python train.py --d_model=160 --norm="rmsnorm" --norm_eps=1e-05 --rope_fraction=1.0 --attn_scale=0.125 --bias="none" --init="uniform" --lr_mult_qkv=0.5 --beta1=0.9 --beta2=0.98 --grad_clip=2.0 --final_lr_fraction=0.0 --steps=5170
MLP neurons of a small language model. Each row is named by its layer, matrix (down: output weights) and neuron, and shows model dimensions 80-143. Each number is 128 + 24 x the weight over its row's rms, rounded and kept within 0 to 255. A neuron's up and down rows have the sign that makes its largest values positive.
A block is one neuron, or neurons of one layer that tend to fire together. Before each block is what it responds to, as a language model described it from the Wikipedia text at the highest values.

Segment-initial word fragments
L2.down2 [131 124 131 177 136  45 154 114 139 151 108 179  93 139 115 101 133  92 147 116 118 146 116 131 153 136 158 134 117 114 151 111 113 111 131 106 118 119 120 147 110 102 121 129  89 167 144  83 111 155  91 109 143 172 105 169 149 142 107 124 114 141 118 212]
L2.down16 [141 121 113 118 145 145 103 144 111 152 129 156  94  93 118  95 131 144 107 133 123 111 114 117 135 111  81 157 127  96 126 128  95 168 118 128 128  98 134  97 122  66 167 164 119 143 144  89 146 112 100 104 136 141 114 140 193 153 133 108 147  92  91 155]
L2.down53 [110  97 111 109 139 127 140 139 143 114 149 128 126 148 198 120  92 130 150 112 121 123  96 132 141 150 102 104 136 112 111 138  96 143 130  99 107  83 114 121 106 118 129 118 132 140 102 113 125 134 106 144 152 137  88 151 139 147 145 109 120  99 195 108]
L2.down158 [148 131 167 102 140 136 161 121 121 150 108 126 145 147 141 148 131 100 139 166  87 168 105 127 112 138 139 124 132 115 132 120  91 124 115 179 125 157 152 124 127 125 134 140 114 129 107 100 178 132 126 125  97 147 127  31 135 150  79 134  91  78 123 124]
L2.down168 [138  86 162  70 148 131 122 177 112 168 137 134 121 147 125 126 130 157 123  98 138 134 126 150 129 172 177 137 150 123 100 135 147 127 111 140 158 121 141 123 170 102 103 127 171 151 119 124 143 156 158 149 138  84  98 151 102 165 151 104 108  93 145  74]
L2.down170 [107 138 112 136 152 114 148 120 151 121 130  92 157 112 128 112  85 117 150 151  53 124 155 161 125  94 119 121 146 109 140 117 105 141  97  87 131  92 122 117 122 124  98 147 112 185  84 130  98 135 123 115 144 127 145 147 128 129 115 110 151 137 161  98]
L2.down200 [ 88 162  95 145 145 122 118  83 152  93 132 117 122 109 186 128 119  96 129 115 101 136 108 102 123 148 145 138 176 159 105 124  98 129 137  92 115 123 144 100 106 120 121 146 128  98 115 127 137 131 126 101  96 121 155 119 125 130 139 109  82 125 120 102]
L2.down217 [160  77 169 120 126 177 153 101 131 178  93 142 157 104 112 143 143 155 121 158 124  74 138 171 156 108 139 153 163 104 128 115 158 131 127  76 139 122 146  82 102  96 108 148 125  89 129 112 137  89 138 148 126 119  97  94 135 144 149 129 123 147 146  95]
L2.down221 [167  91 107 150 144 146 138 146 122 135 151 151  89 129  97 106 119 135 115 144 158 118 118 137 163 113 112 135 138  85 124 152 116 136 148 117 102  98 127 149 150 105 130 143 153 117 105 143 125 164 182 139 131 153 110  89 135 141 116 130 143  57 137 134]
L2.down233 [156  77 102  92 126 122 143 119 112 125 140 110  69 131 156  96 134 125 151 128  97 150 140 146  83 128 116 141 133 122 134 140 134 102 106  68 160 148 162 166 120 129  97 161 119  99 149 103 126 113 144 171 163 164 108 108 133 144  90  87  99 109  98  92]
L2.down240 [144 138 144 155 143 128 111 148 160 176 129 129 112 125 143 109 148 120 148 113 119 126 139 104 146 177 130 103 149  97 117 121 110 163 111  79 128 144 139 132 122  99  92 138 113 152 122 159 189 134 158  72 123 128 118 134 157 169 135 154  98 110  74 159]
L2.down250 [151 112 143  93 125 140 132 167 140 120 112 138 132 121 136 141 153 175 140 136 187 128 104 113 163 109 146 128 118 114 119  97 102 103  80 123  87 162 102 147 108 144 162 156  92 144 151 154  89 132 120 148 182 118 138 127 171 124 102 143 146 145 139 100]
L2.down258 [165 118 175 157 100 157 105 157 137 166 120 120  56 102 133 162  93  88  69 125 148 131  81 130 160 136 134 173 138  98 157 171 133 121 141  97 138 143 167 109 151  68 120 115 124 134 125 117 114 118 139 169 106 124 109  89 151 113 118 111 101 103 150  72]
L2.down277 [ 92 126 151 156 138 103 126 169 102 108 147 133 103 126 152 130 100 112 103 149 130 138 102 136 122 119 126 107 130 115 155 120 172 161 128 114 134 163 149 130 117 112 140 133 100 126 110 112 151 153 103  99 162 178 104  92 109 166 157 140 141 115 108 139]
L2.down312 [103 118 128 172 119 115  97 102 121 140 127 133  69 137 115 119 151 124 143 144 135 107 150 103 150 153 154 163 129 120 135 131  86 140 125 120 125 164 105  95 133 164  99 148 124  99 156 145 125 100  91 148 114 148 107  74 140 172 186 131 170 121 107 133]
L2.down333 [122 105 138 153 167 100  94 162 118 121 123 146 118 114 116 149 113 140  95 130 121 144 101 156 159 120 147 108 132 117 137 140  97 104 108 141 125 133 138 114 106 130 147 147 159 163 114 147  98 164  73 194 134 119 150 180 175 156 118 119 133  81 126 142]

Year numbers in dates
L2.down19 [111 132 142 118 118 138 126 123 159 106 122 157 128 137 112 121 161  87 144 117 125 119 139 135 106 111  91 121 116  82 152 133 150  75  96  76 106 169 154 111 133 114 112 139 138 107 116 137 115  78 127 149 121 179 108 133 128 145  71 106 110 106 127 138]
L2.down40 [120  94 123 127 153 121 114 136 152 116  92 154 171 156 148 128 121 117 115 128 134 123 114 143 130 108 136 152 139 165 148 119 176  84 137 121 151 138 157  95 137 113 110 163 128 152 127 107 141  82 152 166 154 146 171  97 139 147  86  95 125 150 123 167]
L2.down94 [158 119 136 127 153 147 139 141 132 124  96 110 115 135 123 133 128 156 104 147 165 126 149 139  70 139 161 108 145 116 149 130 196 143  99 176 145 124 151 142 143 117  85 129 174 147 143 143 122 121  63 145 105 151  91 107 159 175 138 130 101 132 136 197]
L2.down150 [130 127 166 141 156 125 156 135 169 184 103  84 113 106 124 113 121 162  96 146 128 132 160 137  75 156 109 135  90 122 134 152 155 116 156 109 115 155 107  97 161 114 125 147 115 123 149 136 111 144 125 138 149  89 132 169 193 100 109 144 169 143 107 129]
L2.down201 [103 144 116 115 106 133 104 144  83  79 128 193 116 132 108 132 111 111 113 149 149 133 142 104 124 139 129  96 125 120 129 170  94  94 113 133 139 130 134 138 106 111 145  89 140 117 103 164  95 179  87 127  81 174 137 133 134 110 140  88 139 114 125 140]
L2.down232 [ 88 122 176 121 135 163 172 135 170 133 160 117 177 105 108 118 133 123 117 105 136 123 121 140 148 164 146 142 111 107 112 138  97 133 101 120 121 135 110 137 126 140 135 122  80 116 115 137 109 125 155 110 103 119 120 192 134 101  86 156 128 128 125 131]
L2.down238 [113 147 128  92 159 122 101 139 166 118 142 122 156 114 126 173 123 120 123 146 159 136 110 159 119 150 142 165 139 138 102 135 160 114 106 102 157 133  98 137 128 124 130 145 156 132 122 160 151 159 109 178 103 154 145 115 132 157 104 125 127 166 167  87]
L2.down251 [106  88  86 115 135 132 149 101 143 132 119 107 129 119 111 153 132 116 123 115 101 115  76 125 134 129 118 122 138  70 135 151 100 129 167  89 147 126  98 146 108  64 131 171 148 135 138 129  90 140 140  86 153 120 135 174 147  97  88 158 116  94 127  96]
L2.down257 [180 105 126 147 129 129 162 149  96 125 154 125 137 142 118 115 129 121 158 103 121 115 148 141 139  95 128 121 159 140 180 131 130 109 158 127 133 137 138 116 125  94 112 135 131 138 136 180 135  99 125 110  94 148 120 136 100  97 131 111 104 104 154 122]
L2.down286 [ 82 100 110 108 146 108 121 133 121 159 135 104 162 157 163 154 115 162 118 163 116 140 152 130 150 109 121 161 115 166 132 145 154 134 115 101 113 116 153 164 112  98 127 102 102 158 122 119 136 123 110  99 167 169 150 132 117 156 125 126 122  77 101 132]
L2.down294 [117 133 143 118 128  79 157  99 159  90 159 135 149 130 125 139 119  93  72  93 108 102 102 124 161 157 116 150 122  98 147  96 122 101 125 133 144 111 103 128 130 115 105 127 131  93 137 136 107 155 122 191 123 115 141 142 108 142 133 143 184 122 106 156]
L2.down331 [144  94 134 115 133 154 152 132 157 141 104  88 138 109 146 137 104 153 110 138 135 133 121 134 107  71 113 141 100  99 156 120 140 136 161  95 100 146 157  84 123 121 135 161  86 134 120  72  97 123 111 127 144 134 127 196 155 107  78 100 135 111 104 124]
L2.down379 [143 124 110 114 124 118  75 148 116 136 146 101 149 122 122 168 106 168 128 129  99 149 160 144 152 126 118 131  68 102 128 136  89 118 116 148 124 141 143 129 119 136  79 186  99 128 102 101 123 131 112 145 149 119 109 147 161 115 113 110 146 109 138 167]
L2.down421 [141 102 188 121 131 141 139 161 119 112 108  95 135 115 118 124 137 125  91 170 153  70 132 101 131 119 130 156 168 100 104 105 137 143 120 134 105 132  81 118  93 172 126 147  84 132 141 108 156  96 149 105 145  83 136 118 122  48  96 182 110 116 101 169]
L2.down429 [138 110 142 152 108 135 171 104 127 135 123 137 126 112 114 133 128 132 134 116 135 142 165 126 129 116 157 116 111 117 152 131 161 144 169  90 161 125 107 123 126  72 133 163 172 109 118 185 143 100  98 116  85 168 115 153  71 129 127 141 123 147  96  90]
L2.down440 [ 81 137 103 129 115 122 190 154 142 138 162  98 132 111 157 202 150 153 127 121 146 151 184 140 124 166 139 191  96 130 135  99  87 138 126 126 142 126 105 163 106 134 111 162 100 140  94 146  84 119  67 112 112 143  98 135 119  87  90 174 146 143 130 148]

Year numbers in dates
L7.down100 [130 148 172 165 124 132 115 140 172 108 143 151 128 144 128  92 145 119 127 155 121 123 138 146 150 131 116 145 141 124 123 123  71 114 179 150 126 106 191 157 161 142 160 161 102 132 129 112 135 130 163 142 121 134 147 124 134 132 134 127 110 118 127 142]

Mid-compound word-piece starts
L5.down63 [109 138 166 108 116 163 116  96 112 124 115 129 145 137 123 141 144 140 168 135 112 152 112 141 137 122  93 136 151 120 122  95 127 161 137 123 118 116  99 140 126  97 138 149 105 107 135 141 138 117 143 139 137 110 129  85 139 139 178 107 161 177 168 101]
L5.down121 [ 79 119 127 131 128  94 131 108 118 147 129 148 113 133 112 151 100 116 147 138 126 164 154 135 102 160 123 150 133 111 120 139 108 154 111 153 128 120 161  64 135 127 130 120 150 155 120 154 136 190 109 106  82 129 122 110 121 177 175 134  91  97 152  95]
L5.down334 [123 140 148 141  82 130  93 107 159 146 104 100 108 163 147 124 125 118 122 102  79 136 117 126 139 137 124 133 108 104 163 173 132 108 126 135 136 132 124 132 110 134 121 116 159 123 124 101 135 151 135 120 118 140 131  67 102 219 189 157 126 167 100  96]
L5.down344 [175 169  86 100 143 101 145 134  82 137 126 120 129 137  89 121 134  99 133 133 153 163 132 189  89 106  98 154 105 153 110  91 136 109 150 153 145  68 158 122 140 110 127  91 123 116 101 110 117 130 128  90  87 142 195  82  85 172 122 130 106 103 141 122]

Wiki heading equals signs
L7.down405 [175 147 151 134 149 120  91 154 138 133  78 114 117 142 116 129 112 110 163 177 147 107 117 164  83 142 115 122 117 165 132  60 126 102 129 117 118 158 144 131 149  99 142 144 139 112 115  95 111 136 113  98 121 130 138  80 142 131 171 137 148 125 213 125]

Quantity/set determiners
L5.down118 [102 131 155 128 145  97 123  66 117  92  86 104 121 103 163 168 136 178 127 137 136 100 141 114 134 135 144 160 111 118 121 142 132 106 130  53 132 143 123 104 143 116 141 146 133 128 112 140 115  95 149 131 142 130 109 132 108  63 134  95 124  77 110  86]
L5.down123 [128 124 186 155 157 150  87 118 150 141 118 100 176  96 161 144 141 176 130 119 113 155 108  71 136 112 123 149  94 119 139 126 122 122 123  63 127 143 135 125 111 147 166 116 121 125 119 142 101 136 110 138 110 111 127 186 152 119  63 151 140 132 101 172]
L5.down229 [ 84 162 153  70 112 127 141 102 148 144 148 136 119 115 105  96 122 148 138 128 118 158 158 151 148 132 115  89 118 101 127 128 113 127 117 152 147 175 126 164  86 157 114 122 143 121 121 100 134 130 100 128 123  65 136 173 146 124 139 136 167 141  78 139]
L5.down325 [148 128 104 154 192 135 155 156 153 135 117 158 103 125 131 106 160 158 160 141 167  62 109 150 122 119 138 128 126 102 109 118 128  62 130 126 149 139 134  72 142 126 132  82 121 141  90  91 127  78 162 107 147 131  97 147 107  90 137 112 121 150 121 133]

Sentence-opening determiners/quantifiers
L2.down43 [142 120 125 122  95 116  92 139 171 101 156 130 131 115 161  87 131 153 187 154 119 116 133 108 145 132 136 121  57 115 126 138  74 121 164  36 114 141 105 166 123 111 151 152 134 123 128 145 136 132 154 107 127 133 101 133 119  15 109 127 116 148 159 109]
L2.down115 [117  93 137 142 106 127 169 122 168  84 107 126 130 139 151 139 127 109 158 114  77 114 136 109 138 169 153 157 126 124 134  90  72 118 135 121 159 110 151 145 139 153 130 114 101 151 125 101 171 124 142 122 162 101 104 107  92 126 162 132  83 174 164  94]
L2.down160 [118 126 133 128 156 157 153 111 147  81  97 156  99 146 142 138 129 148 134 147 101 127 116 154  96 140  86 114  88 130 136 163 129 172 131 123 138  98 135 107 161 154 108 110 180 111 115  91 139 140 116 145 133 129 100 170 101 125 128 146  94 106 148 140]
L2.down166 [144 110 113 115 137 135 113 117 108  93 115 109 167 129 109 121 103 224 136 143 107 124 130 129 145 105 129 153 106 164 129 126 115 125 128 130 158 123 167 150 119 155 115 144 147  85 119 122 153 166 120 149 139 137 122 157 141 183 113 167 164 116 108 127]
L2.down194 [ 94 113 150 141  88 127  88 144 109 164 150 135 141 122 115 125 123 149 105 132 165 155  98 122 123 182 129 100  81 116 122  94  99 145 138 155  97 155 113 128 135 109 139 132 116 125  81 105  96 101 153 141 132  99  66  92  98 129 149 176 117 105 141 172]
L2.down207 [100  96 124  94 108 139 123 126 151 153 135 127 149 183 103 145 185 119 122 104 102 121 104 137 123 115 125 153 110 132 122 144  97 163 103 135 142 130 138 135 105 124 149 153 106 135 109  96 127  87 106  92 161  90  88 101 184 146 118 115 155 100 174 119]
L2.down211 [104 125 143  88 123 117 193 122 124 136 130 119 105  88  64 116 176 132 152 150 108 121 155 130 118 119 149 125 126 130 122 114 127 130 113 100 108 140 106 127 153 142 115  95 120 133 138 118 123 139 144 171  91  96 129 117  93 106  75 138  88 142  91 163]
L2.down229 [161 172  71 121 102 101 115 141 154 103 125 110 142 113  99 110 114 102 158 114 139  98 133 138 115 130 105 133 117 144 151 135  83 133 145 132 121 123 134 155 110 146 133 108 133 139 139  90  87 173 125 138 139 142 132 159  78 119 149 135 132  93 103 108]
L2.down271 [149 123 113 160 112 100 127 126  95 132 128 111 123 119 148 155 189 145 137 144 144 117 110 144 105 126 170  99 126 118 148 170 103 118 151 137  75 101 119 126 124 134 135 110 119 129 126 116  80 140 128 150 167 111 121 105 143 119  61 149 154 105 119 133]
L2.down281 [150 129 140 173 162 134 118  99 118 133 165 136 118 126 135  86 103 131 126 106 135 137 125 169 131 111  98 112  93 103 135 145 113 115  83  94 143 130  80 145 126 147  93 153 160 120 135 152 144 130 147 119 130 111 110 144 128 189 109 103 119  98 108  89]
L2.down288 [130 124 169 145 124 105 124 166 116 122 128 119  98 137 172 115 107 155 123 148 132 101 115 146 124 148  93 143 110  87 114 142 140  98 132 100 133 110 131 152 134 124 136 195  89 180 114 127  88 112 116 121 142 115 128 184 165 114 103  81 159  82  94 139]
L2.down321 [ 96 136 142 158 109 114 116 144 158 126 125  81 146 101 139 122 177 154 156 148 127 160 134 130 115 137  99 126 110 149 125 125 169 142 134 183 128  99 124 134 131 149 125  96 131 121 141 143 145 123 156 104 103 138 106  66  96 166 138 160  96  87 113 137]
L2.down348 [124  95 133 114 117  80  94 102 120 118 155 148  99 151 111 146 161 166 161 151 144 137 126 157  79 145 135 107 121 112 130 111 147  93 149 103 126 105 173 143 142  84 120 125 158 114  84 166 108 118 102 122 132 132 120 120 164 167 104 103 134 120 104 153]
L2.down349 [115 145 151 138 144 111 142 131 172 141 130 108 137 171 154 111  96  79 109 112 142 124 119 167  93 142 123 112 137 155 119 116 133 108 108 159 152 124  92 155 123 109 101 118 176 157 129 137 115 171 132 120 182 115 153  92 147 145 135 105 147  98 174 112]
L2.down397 [147 112 119 132 134 114  99 131 115 132 125 141 104 148 129 136 152 122 144 111 131 139 134 159 119 155 112 115 110 143 111 152 134 138 151 108 154 118  94 142 128 120 164 107 141 146  74 152  43  86 153 112 159 131 101 147 132 131 136 158 161 108  57  58]
L2.down434 [159 151 151 116 147 153  83 136  95 127 129 111 115 144 146 130 107 174 135 144 112 130 144 103 156 131 112 147 164 116 156 129 100  90 123  69 127 111 120 119 138 135  94 127 108 142 137 121  58 166 105 105 190 127 124 184 154  50 146 111 158 126 126  96]

Sentence-initial word tokens
L7.down95 [151 132 151 115 187 146 109 102 117 120 127  90 114 128 132 115 121 110 143  98 135 146 140 113 113  65 112 110 142 120 120 125 180 116 189 144 155 140 129  98  81 147 119  96 141 124 133 133 154 110 107 101 162 126 161  86 121 151 195 123 129  95  99 107]

Years and ordinals after possessives
L5.down85 [131  99 108 137 117 121 155 110 122 114 170 116 128 140 128 107  90 155 162 130 129 135 158 115 101 170 120 110  74  90 141 130 106 129 130  64 119 133 114 110 102 151 153 115  95 126 124 148 128 135 135 138  90 132 130 121 179 133 117 169 130 156  95 119]
L5.down86 [157 149 146  65 139 112 124 161 118 113 127  98 129 159 112 106 131  99 138 145  76 133 124 118 147 120 148 102 150 143 121 145 127  85 140 124 138 127 175 120 148 119 122 103 110 125 133  94 124 149 155 146 130 133 128  72 148 150 192 157 135 105  86 126]
L5.down160 [128 121 116 116 118 130 157 113 148 146  89  79 108 125  95 137  98 125 110 136 147 104  97 100 160 127 141 121  97  90 165  97 114 133 124  88  73 165 138 154  97 115 128 162 105 143  87 128 154 133 157 111 133 145 118 148 117  61 120 113 122 129 122 127]
L5.down172 [134 118 153 111 137  64 116 113  95 134 105 207  95 131 126 119 146 139  87 109 148 151 137 141 117  95 142 128 198 122 132 104  94 131 102 155 143 125 142 117 100 114 114 120 151 117 129 111 108  86 116 163 152 139 159 109  94 136 110  97  95 155 154 156]

Word start after punctuation
L2.down10 [165 140 122 108 142 123 114 155 121 170 154 151 173 152 125 172 125 137 104 127 104 139 124 106  78 132 145  91 109 107 105 102 138 133 130 107 135 143 126 155 128 137 166 131 122 111 122 155  86 117 130 145 121 109 113 130 138 123 160  90 164 125  80 100]
L2.down67 [192 120 133 130 137  97 171 142 125 122 108 149 162 135 118 121 126 171 172 108 138 128 119 110 110 105 119 156 136 122 100 164 113  98 105 105 144 149  78 148 135 157 151 136 115 162 164 113 116 128 152 122 136 184 134 103 157 111  98 136  90 151 100 163]
L2.down72 [147 158 132 154 107 114 127 132 159 119 131 145 133 120 158 138 142 128 118 124 134 158 113 131 119 148 147 180 128 123 120 107  93 114 131 196 130  84 109 132 105 150 148 108 180 101 153 149 110 133 172 111  81 130 126  95  96 113 130  99 123  83 148  81]
L2.down90 [113 139  78 136 106 145  96 126 119 113  86 124 149 112 140 140 118 128 131 118 102 110 112 131 123 112 147 115 119 113 146 135 141 115 162 178 110 111 150 120  97 108 130 136 116 112 116 133 148 168 177 130 171 126 126 174 151 133 150 124 166 100  71 117]
L2.down100 [103 137 153 134 146 180 109 122 138 134 137 118 144 138 116 112 121 170  99 110 121 134 157 109 140 164 111 134  75 103 116 134 179 131 147  88 154 143 126 128 140 105  79 138 100 151 170 144 117 118 131 103 113 110  96 129 135 148 111 159 138 139 155  79]
L2.down103 [111 108 141 144  95 157 126 149 127 106 119 110 137 151 161 128 124 135 138 137  98 103  96 146 124 145 131 139 113 100 125 115 130 134 112  78 118 127 135 134 119 107 138 101  62 146 124  55 139 144 134  93 135 132 131 104 125 123 143 132 160 112 154  69]
L2.down121 [145 150 102 144 104 134 130 134  96  97 152 181 118 129  84 130 152 147  83  97 118  70 125 151  99 131 140 135 131 159 112 112 131 113 149 174 179 117 120  86 124 119 121 131 130 118 139 121  97 136  98 146 121  98 131 117 124 152 137 112 131 122 162 111]
L2.down122 [147 125 106 111 112 108 128 131 139 147 119 139 131 166  84 101 174 112 134 127 147 145 166  54 144 144  73 142 136  86 130 151 123 118 142 133 136  93 114 115 131 110 103 129 124 128 144 135 138 153 109  73 117 131 103 156 145 160 144 103 114  98 175 130]
L2.down172 [109 113 137  95 162 127 162 138 106 126 129 112 142 101 151 158 132 120 141 147 138 161 180 178 133 105 122  90 149 138 125  97 112 127 134 191 115 150 140 143 128 149 139 150  84 145 110 177 152 104  98 103 103 120 114 142 124 143 132  91 116 105 148 128]
L2.down199 [101 136 124 158  74 137 125 122 142 151 127 114 116  98 137 139 144 110 112 132 111 105 150 110 138 120 107 140 162 132 129 140 140 128 147 114 163 107 108  96 114 125 141  92 131 117  93 132 176 118 102 147 141  77 139  89 122 115 102 144 114 146 119  96]
L2.down243 [150 137  96 116 104  96 128 121 157 135 159 117 173 114 100 160 124 171 131 130 118 109 115 129 131 143 100  84 142 101 141  95 113 148  89 126 108 119 102 155 146 130  87 123 175 189 115 155 127 106 142 118 142 108 108 202 118  82 121 128 102 105 144 124]
L2.down318 [115  89 104 133 122 133 102 127 153 111 110 124 119 143 151 109 112 152 104 109 116  98 135 110 140  88 145 105 119 134 105 123 161 177 111 124 119 137 106 107 129 126 142 124 179 148 134 130 151  90 162 128  99 120 155 124 151 162 118 136 149 117 141  93]
L2.down340 [ 85 183 130 121 110 138 122 103 147 140 127 129 142 119 167 173 100 103 112 124 101 152 147 149 137 137 156 132 152 145 103 112 170 144  87 124 139 110 124 140 119 138  92 136  99 153  93 162 116 109  92 132 109 135 151  89 131 192 148 136 106 146  86 142]
L2.down352 [104 111 171 145 171 145  98 133 120 155 117 164 107 109 103 130 138 116 108 170 113 146 119 156 119 141 110 116  99 141 127 122 162 138  88 154 101  98 118 117 149 155 139 108 178  86 119 178 131 108 155 143 134 110 117 123 155 196 131 105 143 124 148 159]
L2.down366 [121  91 139 144 135 123 117 123 146 142 119 137 163 111 147 175 117 170 156 132 152 180 175 109 101 110 124  86 157 114 127 145 149 148 101 142 135 130 102 154 135  95 128 122 165 141 122 136  87 127 161 162 116 126 108 114 167 218 170 146 116  97 138 153]
L2.down446 [121 160  92 179 150 107 135 166  50 107 103 150 110  97 134 137 102  98 120 108 107  95 142 159 124 131 161  97 111 140 156 109 146 104 157 146 125 115 121 119  78 155 107 148 130 126 166 124  51 155 148 129 130 132 119 111 134 157 159 117 123 132 118 136]

Mid-compound and word-fragment tokens
L7.down441 [117 123 121  98 138 108 123 132 125 186 122 161 192 136 147 150 129 123 117 106 155 167 182 112 112 107 138  96 128 154 180 156 113 143 149  96 103 161 135 139 120 136 120 137 124  95 164 139 163 117 155 125 136 123 103 161 143 152 160 112 169 119 182 139]

Wiki section-heading opener
L5.down109 [163 144  72 106 141 132 147 154 113 107  94 159 108 159 159 138  93 125 157 157 145 125 107 157 149 133  99 146 132 135 121 149 133 144 109  85 160 132  68 116 127  96 140 139 127 157 107 106  57 117 126 145 178  92 115  85 134 112 134 133 160 130 164 165]
L5.down214 [109 126 109 158 107 141 136 119 181 141 130  99 124  99 163 158 126  85 164 109 121 132 121 141 137 117 114  96 123 120 106 176 122 151 157 169 126 148 120 157 100 117 113 134 149 140 145 168 203 159  96 140 146 192 103 132 157 138 162 113 149 114 118 122]
L5.down274 [169 104 171 131 156 118 129 133 156 143 111 155  83 125  99 129 101 166 117 145 141 124 127 104 173 113 107  96 127 153 139 136 155 138 134 141 118 132 125 107 149 130 126 159 109 103 135  96  77 134 141 118 111  85 102 160 144 103 143 116 143 122 179 160]
L5.down285 [145 163 155  92 102 107 140 167 122  94 158 156 118 125 102 144  85 135 148 162 150 139 140 142 129 138 136 140 128 116 191 103 163  90  80  82 127 109 120 155 117 121 142 164 127 146 108 103 100 134  69 132 137 105 112 135 115  97 144 110 139 162 147 170]